python train.py --num_hidden_layers=11 --hidden_size=384 --num_attention_heads=6 --num_key_value_heads=6 --head_dim=64 --intermediate_size=1536 --vocab_size=10838 --hidden_act="tanh_gelu" --norm="layernorm" --norm_place="pre" --norm_eps=1e-06 --positions="learned" --qk_norm=false --attn_scale=0.125 --bias="all" --tie_word_embeddings=true --parallel_block=false --extras=["capped logits"] --init="uniform" --init_std_qkv=0.0247 --init_std_o=0.0 --init_std_up=0.0247 --init_std_down=0.0 --optimizer="muon_variant" --learning_rate=0.0104 --lr_mult_up=0.814 --beta1=0.95 --lr_head=0.00882 --max_grad_norm=0.5 --warmup_steps=200 --schedule="wsd" --decay_fraction=0.482 --decay_shape="linear" --final_lr_fraction=0.0 --batch_tokens=65536 --max_seq_len=512 --doc_mask=true --train_tokens=425700000 --max_steps=6496 --dataset="wikipedia_en"
MLP neurons of a small language model. Each row is named by its layer, matrix (down: output weights) and neuron, and shows model dimensions 0-127. Each number is 500 + 50 x the weight over its row's rms, rounded and kept within 0 to 999. Numbers have three digits each.
After each neuron's rows, "raises" lists the tokens whose logits its output raises most directly, leaving later layers aside.

L7.down1373:469464566505505526532432453532548478541458491593461499473383529508478470529464475456434478519501619396429456568577495494509510494539566529538482533491520490494564392583424516505484508517545565453458428496466483495465512436515493560514616486524431529462455448519504469472498553503568487559591498509445529471479580546565536509488455509513460579513550506478423480516541482567407469501588
raises: " it", " the", " its", " his", " her"

L7.down264:494494522603457481555460519486560528521505506510519481541532515449532563550566543535510483541472438623455422496540528474480585506475479580487516554486593486541504550559428475507476488410482461483536489501520526499469453580496476510513489567501525424507493498463486456416526574535545483498480455398516551392483648554460420484553481602509450545559426510493466398478502495450565464447520
raises: "hip", "aken", "rial", "edd", "arg"

L5.down1212:516429478561408605463464559578516463521494510528526572503505384479507459472569584520470509501540469510563539562484533551451455488496424475503491571577518563497488491506456544519508486403494498540456522449483597520492477519511552474491451515474486481470446505465503471533479531442555448461494496526479511499508471437484489515494480453403577457542532493479517580525470483572513392494510
raises: "arily", "ually", "'t", "ature", "f."

L7.down159:526494494491431503502502511593505486585564577489522493535389513465547598514509512431434537455483520572656551461438439491471423544595510466481501477583469550537536461548480543465557473415545524541399498537461484473523495505594471471588502524548568520457432442376458485517475532494520519504539457533457557464533486495579596474570497565479582406527370440531441513453616511503497448464503
raises: " that the", "ing that", "ed that", " that he", " that she"

L6.down666:419463502470540491519494531553529453409534537486557507327521533490427528448556524489410513538525403416562500572490505542437548538448406482465485544476551410498475481522622521450524556446652480497480484503427494426506504553533518474501524410527456580479567486551531467492461462542461501423459528424504561506514435648465500473463508531534468396479497509428552527507473434546553547478579
raises: "ery", "uild", "uilt", "arship", "urn"

L5.down157:534570466494371381542512422474509504478469422530540464511412591427502489480519378550414446496422594458566568497478529536527451525489510477530567464521564435531505591424480451440550453557510453492478503512526505546555477534496539414483525481572519463505475501484525490567495431512405417459482540538497448491522674468440476500461449492458512589509525496479530463384514586526463496551585
raises: " late ", " early ", " age of ", " mid-", " retirement"

L7.down1287:490443507491529515506440564515449485423568492514513534480538416548502586499576434433521449470467548564469484494564505554421559538472443546560498487532468497553465604530473424648575509478505428523457493506477492465535555505455468469608483429470526576523486559522542486524467510535491499428532515438450548477482472510394500502549439453486438507535534505543426486548535571440507454498487
raises: "98", "97", "96", "95", "94"

L5.down798:468497541474427503509513555577557547575475525546446520518452529406546544491550534494633519549563539459586497504546477604507495522476594496478476547518381549495469527546621504511420503546531461446479499433414494486533499530458456508520471511484522451470531380569505430462479508522541428544517496547532483461407445590516386539478422497438483455617543523575509524493492517462470486408411
raises: "ov", "oviet", "oly", "avel", "kov"

L7.down411:486519516451515570501466561515542489481462467523476471461548501499496522479546526520572503499468460443490449443443470513552562409559508531552448465552519417576470509518532482437446466531541474669519456491479503459507530531458473486497531527492505594486424532531521575386464562491422434496421503526445577402535624498471538478528472492506474482384473466425486449569453600429430561497461
raises: "ales", "ics", "al", "ics.", "ical"

L7.down376:430506492611548414478499500510522479366515506502550373512512505509460520443454399514517600431494533529515606441479463391405477442490444559484471520503541557525494581409459476471554525430501454472455532505450525438442603541480491473455410511540503543504511572451393482535448440443510400497406581578467471354550484519483473535541536605575539577549548449496524528465395437501500473534445
raises: " of a", " of ", " of f", " of an", " to "